Weights of a small transformer language model.
Size: vocabulary 50257, 133M parameters.
Architecture: RMSNorm before each block, rotary positions, tied embeddings.
MLP neurons of a small language model. Each row is named by its layer, matrix (gate and up: input weights; down: output weights) and neuron, and shows model dimensions 480-735. Each number is 500 + 40 x the weight over its row's rms, rounded and kept within 0 to 999. Numbers have three digits each. A neuron's up and down rows have the sign that makes its largest values positive.
Before each neuron's rows, "fires on" lists the tokens most often at its 100 highest values on Wikipedia text that the model never trained on.

fires on: " Team", " team", " club", " teams"
L2.gate2062:508482526480504492445467436516534514570550531553558565469561423514467499451473460485417506484464519453585492500471424440614463583516437455540575468541500543453504489525445452556578502475504468601559577420498518567483537483577525478475499577505516572458457459475458508494539525522504519470546464466504499519452508473465532473461485335500420507507519532512509459487541489536526497569513494533503559520457438558469537409482489515470463530452548496472450486517454497531507484484518565469440514526472447513455517455506530478427479492499567478515595487514497496544532521498433514545510475520466478419550510470512496565508545517485497469552449496483488505471497501553515506512515612517549456495489516515498459518468479434529465537516574455482448505487552481510525457515509515
L2.up2062:485523466510434498506466506486490480502525561526484494526492577476521512518485425444393456461488518508554465509490480549568461482500447525531511533499480510502508542480499566503591508474483544464467488523540518447481585478414437464517489492464519474499456512491535580488449432458505549475563513470493557575473442525444520510490553510539459420474488518519540573513512444529528496505452558446559501480504522527420517515513511495501505505468468463542444443489474496467544518475475482470497675484505494476414542536553468428535514526468537470454535457456498473524508586451480465537494432443529496479567484442500409477517414472564551478487461499446455494489466440497439494481517531424480584462502459489500498416476458572558383526470479450463532559504497490505504500489478528
L2.down2062:466551514477546427507476513465527369505506438473446446596524521489503597502459463497543512516469511499474504536527547496459473550507508496501368479472487513473510408444446535436531508483536480488537484488466411599510544471510554449510475570541511475449456490504534474544468552486496456502456478516495541545495509482511487513509513499458508517468366495512529399553529500517448466516509560595572519444544480495467552454495515544511492542438501532534544578460503467524452508446514473484532579531488477445433533448463512491491513549513511488478506486496520525436471463485411538499460546445451557484502526576556503442540514528507492520472473554449570419520422489480504485488466440590498449421470489549567525484541501489485543520516489544486473427512467481484519530438502463

fires on: "\"", " one", "ruk", " first", "rier", "Y"
L2.gate1512:508475522450473439525548446510510518522430484510449558544545530528573479555453506458510525462469515513554450496560580467520530539532511475561500567528470511542527536487474500543586396497486528501533463468518528476500421463547541571441564526523530468486533481475520547515439495477527490515446436529518497487463457485529561515545464491480536576535517498507563538516497546521479450481515519435447462466525464524486542580599558460588499527453535469426491460496460426456498500481485498528513482500501469485445533577487439476429513532522476468542470467547507484510453550587502481505472476512484462567506500509542551556486503492559489542521524547475444529435591448507512483528511487514506507563527494492507448518536481418546508508508509569478546568455553531538475506480499560
L2.up1512:577439551448426510576522493478431507457472467580490515512522511452482479522442516510521499518523487483527445489545555492511558513515567485505532471528508542567537439501450474495548560544458563491517497490504472484541531484523544488532493519562582441562534561510542517553467471488469423501464428489549498531451470463455492489533537510421530546603495501459565482474431531452500481524513530553516448599572477545521494517505499481544451540587457548458548414498458433528477473512463518507466432501504468520555424563519503436502528505444480500469533398516459538579449580467504560551516469413590462487484527520518508401435479454460462523595509403556473492490417485377561498507480470499514477446504500525521495513468520445476550370504505564507514517471545520499494398474522477
L2.down1512:504506488556512529526405544468453497517516498409493490438504492498468527487629472483542522522490485490530504488528475503521485484447481513526421528478464517385497524486537472442433573514517495519477512507482496459496497525529467444432536486359510514489504587555434525502578500471461493433558467514488556532539557529489493501484497476524508513436534439533487497512530510500486570461543488487491505419427517491433574437469486489552479488447556479512520537524576551469535537523524493472518561503495509477471457460463514483549478495523451501530481552601488539505527475521505445425526549491449492551538495479480453458538524397533516559449498555512485548475520556543459531556524534460472489458491500481475537445487542451491547507551586387512456415533501565475498590506472482

fires on: " went", " finished", " ended", " came", " ending", " finishing"
L2.gate1956:518479537518558511538467493510543554540459491550566596465495506558550548474509477546420513484484533465487447462516531520447582488496465453517490569530542473560497487415421479487508450506462556551498528501468466520472434508528482479510473479530496533504502455527432517570437459528457485505487489498512438507526430496515505520521539561539527422484451446509493541537455489532505480435546496487533500533481501638528487516512470526537563523500486566478486525460506492457555463610560574494447447501444546536456492475490516518521491469492465547574549491443481526500475493491491502489504484499462505447502578466517514567480473527549571549446446461521506507446566462512506448491423530491530451487512496536513498507480528441519453545488461528556486508545481494533521501529427532
L2.up1956:478537497477473567543516522482487507517489546520620591472507496523538546542512559508478441518394534482527481444510497510552547535540496420512466573533550495509493509445461443483510471495520490542467453427496477505470467546505470520490476516495508486491511476480366459519437522466533497509462543543468520473456461489537465472479540502522468415495504519495459508518503462534519559435477472512505518416523495572515541577549451512504456522480426586508492508505471534521513469585504538473464484528507545570419522442486549524494487474567487577531546438507482519531473456543462540446514509466466478461546534454537557544502465459581553514500475427495480501531555467507479497417464510488553477487470458490528532536442519456510447542498481488468507415526504501573489504577489481
L2.down1956:451456478473488505539507522453503497459523465486458507518480477490397495496516476480553454451504472521509496545450528497489493476546545530488551482453524515500517441550556475459496464543496571523449468536480561490424435536537570488496515502459556524511461553523578510482542479450428523494447464457495443416401463457506491488480406524403464497569547553499515526541521576584554508533497446528466495462442541532492536544580536480577468499496485521577559529457494474482483477531515496465439506394553539483532563503441543474507538480514512561596532520506532428497455482498517541491450485491526457499457477475482604512486547509504562552518486497520477578416500491566498459517513571472490475518474509513428498504523460461509477499458483559514517471498480493518548473496517492

fires on: ":", " |", ";", "s", " Order", " number"
L2.gate2502:483532486450460492453466521530517542534457551500495522524489550484444486491521506534526532478523465513536476524516505546518497531529497521551523570448518431484507502430566552519525464496451481528596467505477544436536522484451509522419545423523476545480460489481475486513571434516588475471453407534487545534516553435510481437515483487532464450495470515587487457505478538539490495525566479536488545453542501591513524449508450496526513461430488491515564468510460519549614549494511466535511540509494497482455535459444548494410468504530450478584486548434545571547499561451543487472496507496451562481522480547534525550532493526483530456474491550500501559536529568461480453546537546496516531496499453513371527461546466528541527459428561544449500425512584429406607451580549523
L2.up2502:477468538485589414505531486459514544585517445443493441438453535535502466520501530535483452473497563499547493484505477554521541467493521527423528453474509492515496419505443523528590442473458476497405508485514529439481541488477467557460514483543467407483510490479477505504512462489479525500504530501572536443398492525387485575398510439534542486439463541484557420467509517491519518469523538572502540441497477529522465469476463472538465463513490467490548517456505495534579504441505487530500475449488482482499456462502540491507513518447502445476536464484506486482509469534462508542513521524491529555541492517475512451549502479590536477404529551498575503572531454472466524509595414494587539476478456398548595505508500558535417545662546528501453559485448511520474488505494497
L2.down2502:510540454502480584472507523535547501512422514512545503475511446500485467485464495491453486582519515427502555449553567511539569458482513492482482565509398447514482566515504506456396521508463480553499508515483470553472478551485447432485576512446541462446498545542515530434539580515491468467454508490523449485535481455522431534538508476525554492565495535529461419524480445467481535461500547474579432538507507576504482486454447503508514505540509487511402557452515560467388408454478465459478473508508466494522498456532407527501467479542458469519556629565426464477475456456517471489441453478563557555493525498523510582483574508466466502489521537475515532421484472539519532527548552434537436509498501546541456503504456545479511498427420507501528427489485463585486440487489454

fires on: ":", "born", " born"
L2.gate2692:455584533504508492439434522501534521494491505529490459432507521540536477540475469401449427541518556426558474532434482532421528457479559528508538461490534486490504513573475509570505571454503513470509472490484456530440511420499448460482482564517471429467498527549489551476588563537493569419445456508478534552483570493463526509479508573478477488424545487545402418460528504493429470548474505535503448435527508536472543524497435424483496436525541485447473449474506494553499467545588512542508571544489466560436543488512470493521537541501500501471558488494478468506436452535503481504482492497569469545466486550549475475500516467507495507453421451552437593457534515501501452445473519534510518500556515485452535510481510497542526505502550559490512468483459510567499481500579536
L2.up2692:465522442398445471546520460524490490594443460423444498486536449509510426479508517510508520458558542582426534456421538408444598463485433499507485528514550492456514408474470475514558436458496481487490538426463480507541575444611477504467570519505557485501569537487415486459521485515551444506483536479465467501377481486510535572440544517556504485438514593490576476516581520534473464491551446539543513492499491461527501461585475518478491485460503508465539525414473494446511475519514505498547534498476532462473500525559510490577471435399474421473480515516558412572467505536494491395520524511484504507478517507504501506491508530493526536431533544545477519539449517541519446512486548488571487492447453486507468463478507566498472370449523432506504480514472529528454473438582466
L2.down2692:500561535566496485521468523507515491500521510523479563535443496491485526538508515470437475551604439479535489552482475518536480483495504580516512483486512510510504526489464433498508529474558590457490516433533416512525502472505443497515461531411528439458505448534479461472479480465458496495542425525481478497456480470503527418465435530478548556535509524414476438548525427528477498463471466433518507453460511519499489557438446527459592525512499540426491460550501468484469460453526498500417513475548526481477473562460487499493485491550494466516543437522433519567506524575427557458463538511520474440508481452581452449434454523515496528489481534488480519506543514513429493508494530514494481550525535524469540531625471492500468518491511617558464489466496509480521495530477444

fires on: " |", ":", ";", "."
L2.gate1810:457547492477484447453537475572503567475412547510499503414568486490504519524545518491525491474487488541595487565514489454474478486552499462478417485552537476407494531482457487454534471412538531537444567518396484472472565485504496509468451510543561494499445479577524524514530515495490563433534488454422524494535500512491490504568504484501573512541463560542476494449479461467490521512459469505509523428484533493522494520540464536532517477523532561509496497537493462540592412562516490453506490531561442456493523464535473474504563536538495443513457497520522495523478431531455459442479504501487534444498474490420528538464406490548492478506570515566536487551532454493526427513499557493486498515484424530471527536479500492526462483536481546559503529457509472477470501458555429
L2.up1810:441503447547474573521506508550496477494502537511471407464522503526510566409544538451481537479492514488506508492477574446525519475476567426571490459537581491499505471455444500436545446550497516510444462528498501475511531520487495521482424472522564549456465474464487441530541494516513455525473536449550528451459543547521545585530469538513537490574467481506508569489520527459556505536505459446450504442434508519574438571496464524541498483525451503500514488509507483452513502514478518479466546511540448455448614501496501543436484552522458476532515465404527497532470607470472381534515579396506506481538484522533530507492497489521518515425474524576504505492492498527451482471543537512496582413516488497571524504494547500513575424540479540503500542541459582544445477469529507
L2.down1810:591487487482451526458521515470512505484474602531564634546540518505524447541443499501467500475444548505446512519543513482533489447487535492597519535436508461528512407487513523511520535445507507517508506581504485537560533542494493522534512533456484525528598590569538550520522546495547523582469513508449491526467427508479487448458470507529482577463477467520466577626417479518481460509503552560431545494551422492487477535482539418502575537444561424546509420507475453510459538495456544535534477481474539474529459502491568528527555460435467485523499467409466556509473465509505482538478524502494476490480462585513426481474479556517518536486452475558473499464483495466542575491553519499528551488547478522506425437548449538467563486422464558473441481557523496468469529510469454

fires on: ":", ".", " www", "\n"
L2.gate47:423571458556494519469484487468457525493528464483469518481478501499501484535507510540511550510447483466556553479504509511500444464503509524452467472595485583407495520457495490457483472495463505476466547477455492512532445494428524552484507518446442469481399522481556534480487487457488475483493527454415515546500498515498378577479451439532545483540494501494482442504525518485493576458422440527519462415498510497484544487522476463581470483476546512475495520533494518525494484451438494434512569536511482502438549430543552451468535559443471490563448473482500580553497472490477498460504452470479522544446440547543612518514428488536463488458479525446501517484550502576523531574539453504504567526522484494497479420506497495546529537532526524513473463475518521443439462525484605
L2.up47:509536423557538486531554532508606482498440470508478394549510530515485528487521479475513482447564520467482520389528482521502465478469581469516594469503457529497484524469502475544518461503481465552459489477455520509497492527458521511472465501484514434518471385509577495493540421465471502442551493524447487498498499489514480493502512465465436469536528458449513474518547512483512497483523561489555452566496542473466512596486481558507508494499486493502571540516432470450491510531512561521532475494465460546436452495516501463462514562455431488467517496496513547486567480549568481552471501509491478541546478474488531444454499507488499479517474470472469469561553502511500435506576510422503505484476553542435499451486454426465469459509425447450475481507536509537452511514542485
L2.down47:495491472484514540510464482470549420501520528465526600444561504514504499509513506542469505519578468497538511508480486463452544486496527487504466493518461472487459493518457540506420581561492508471503522502520516485444541583452532578507455471535432555478473538464565461434488482549506563498480564468506477530478445528480454543556491519549557513538546528538561470467492480481504565535513475476529501495411492568565523585496430494546510500494526501480495487517515514508510504532463513526542427503424541519460424465488543525533551495498509456498509536408576509481555529493417520492487512523523499531446519489552545555518500495556513515411529524416475511447541465513494508485512463443522630469478522500452431472509447477500427511524548447467440447521543465536502485514499556

fires on: " to", "er", " there", "O", "in"
L2.gate560:451572437581517466505535523458510521518433558497483487531488485478549485464492486497533546410593529409524485567460481400500552456525521516504453495481519518418546543582579582495527448460537533518506522534454543469522455537508433555560531520428461562486490507556475518533483585494545548465488483457509521502507564563471480492484498474542537507480563423478545514437486541473511482466497540492496468545458486458531512554489440514468548514477477479494483523500486476494478550512415516589498480497549488511522532557544442559538518555503519467468503577514527527502462477533488460479428528504543456479447484512472509539521543560436491495471541556503502547457468472554438479501457410503506503568522489562447478567584490457494568491461585535506490430480508522535544541526527501
L2.up560:500505508461564490556477451481422379509517506500533371441459518487515510481504556493495429490575499482405501528540485484549452434481528446468489430578517473481482499494472450534541544457453495469526549484511469525512496530511562505494523490543473553487459447513475516519484522509504557464457497531417556458532511532496482550469492509511464505390451474506461478482527478535490476461528469452530478537461637465555477419497506542508439488500507490507439569455444415508491509519557467519573495497511494542489466426505499511566452452510482509467500509544513510518538487483528467538563501512500530505541537509484505495487502488483516491510552558483411559503550527512557483449527566495533487412568547532430482482522507513503505460493465530462509503513591413487503502547468559
L2.down560:509573463451496570517525479479488550525562478458492452503493471477408504391531520537458514456572499513522515500456507495450494498421452512594440497423522547499539467480439413540520477532462480523502500608503474422532461471443436553466523542415543533469491519538441493499515478566506472463485514580574429496562468512544487452457444456511545550573502530484493566473453451413477543420470503551545442491558506461539511561550465436448512520505551450536525492588471521496486488517488542433426507501514467548562469526517507474503545517475497512452515467403498494467512503506445476485502470534482512478533449468528520567480478531492494465526512430422531507504447513435400540539515476525538604482553507448569520526502434490546542480493451499495475525470517429501479518470513515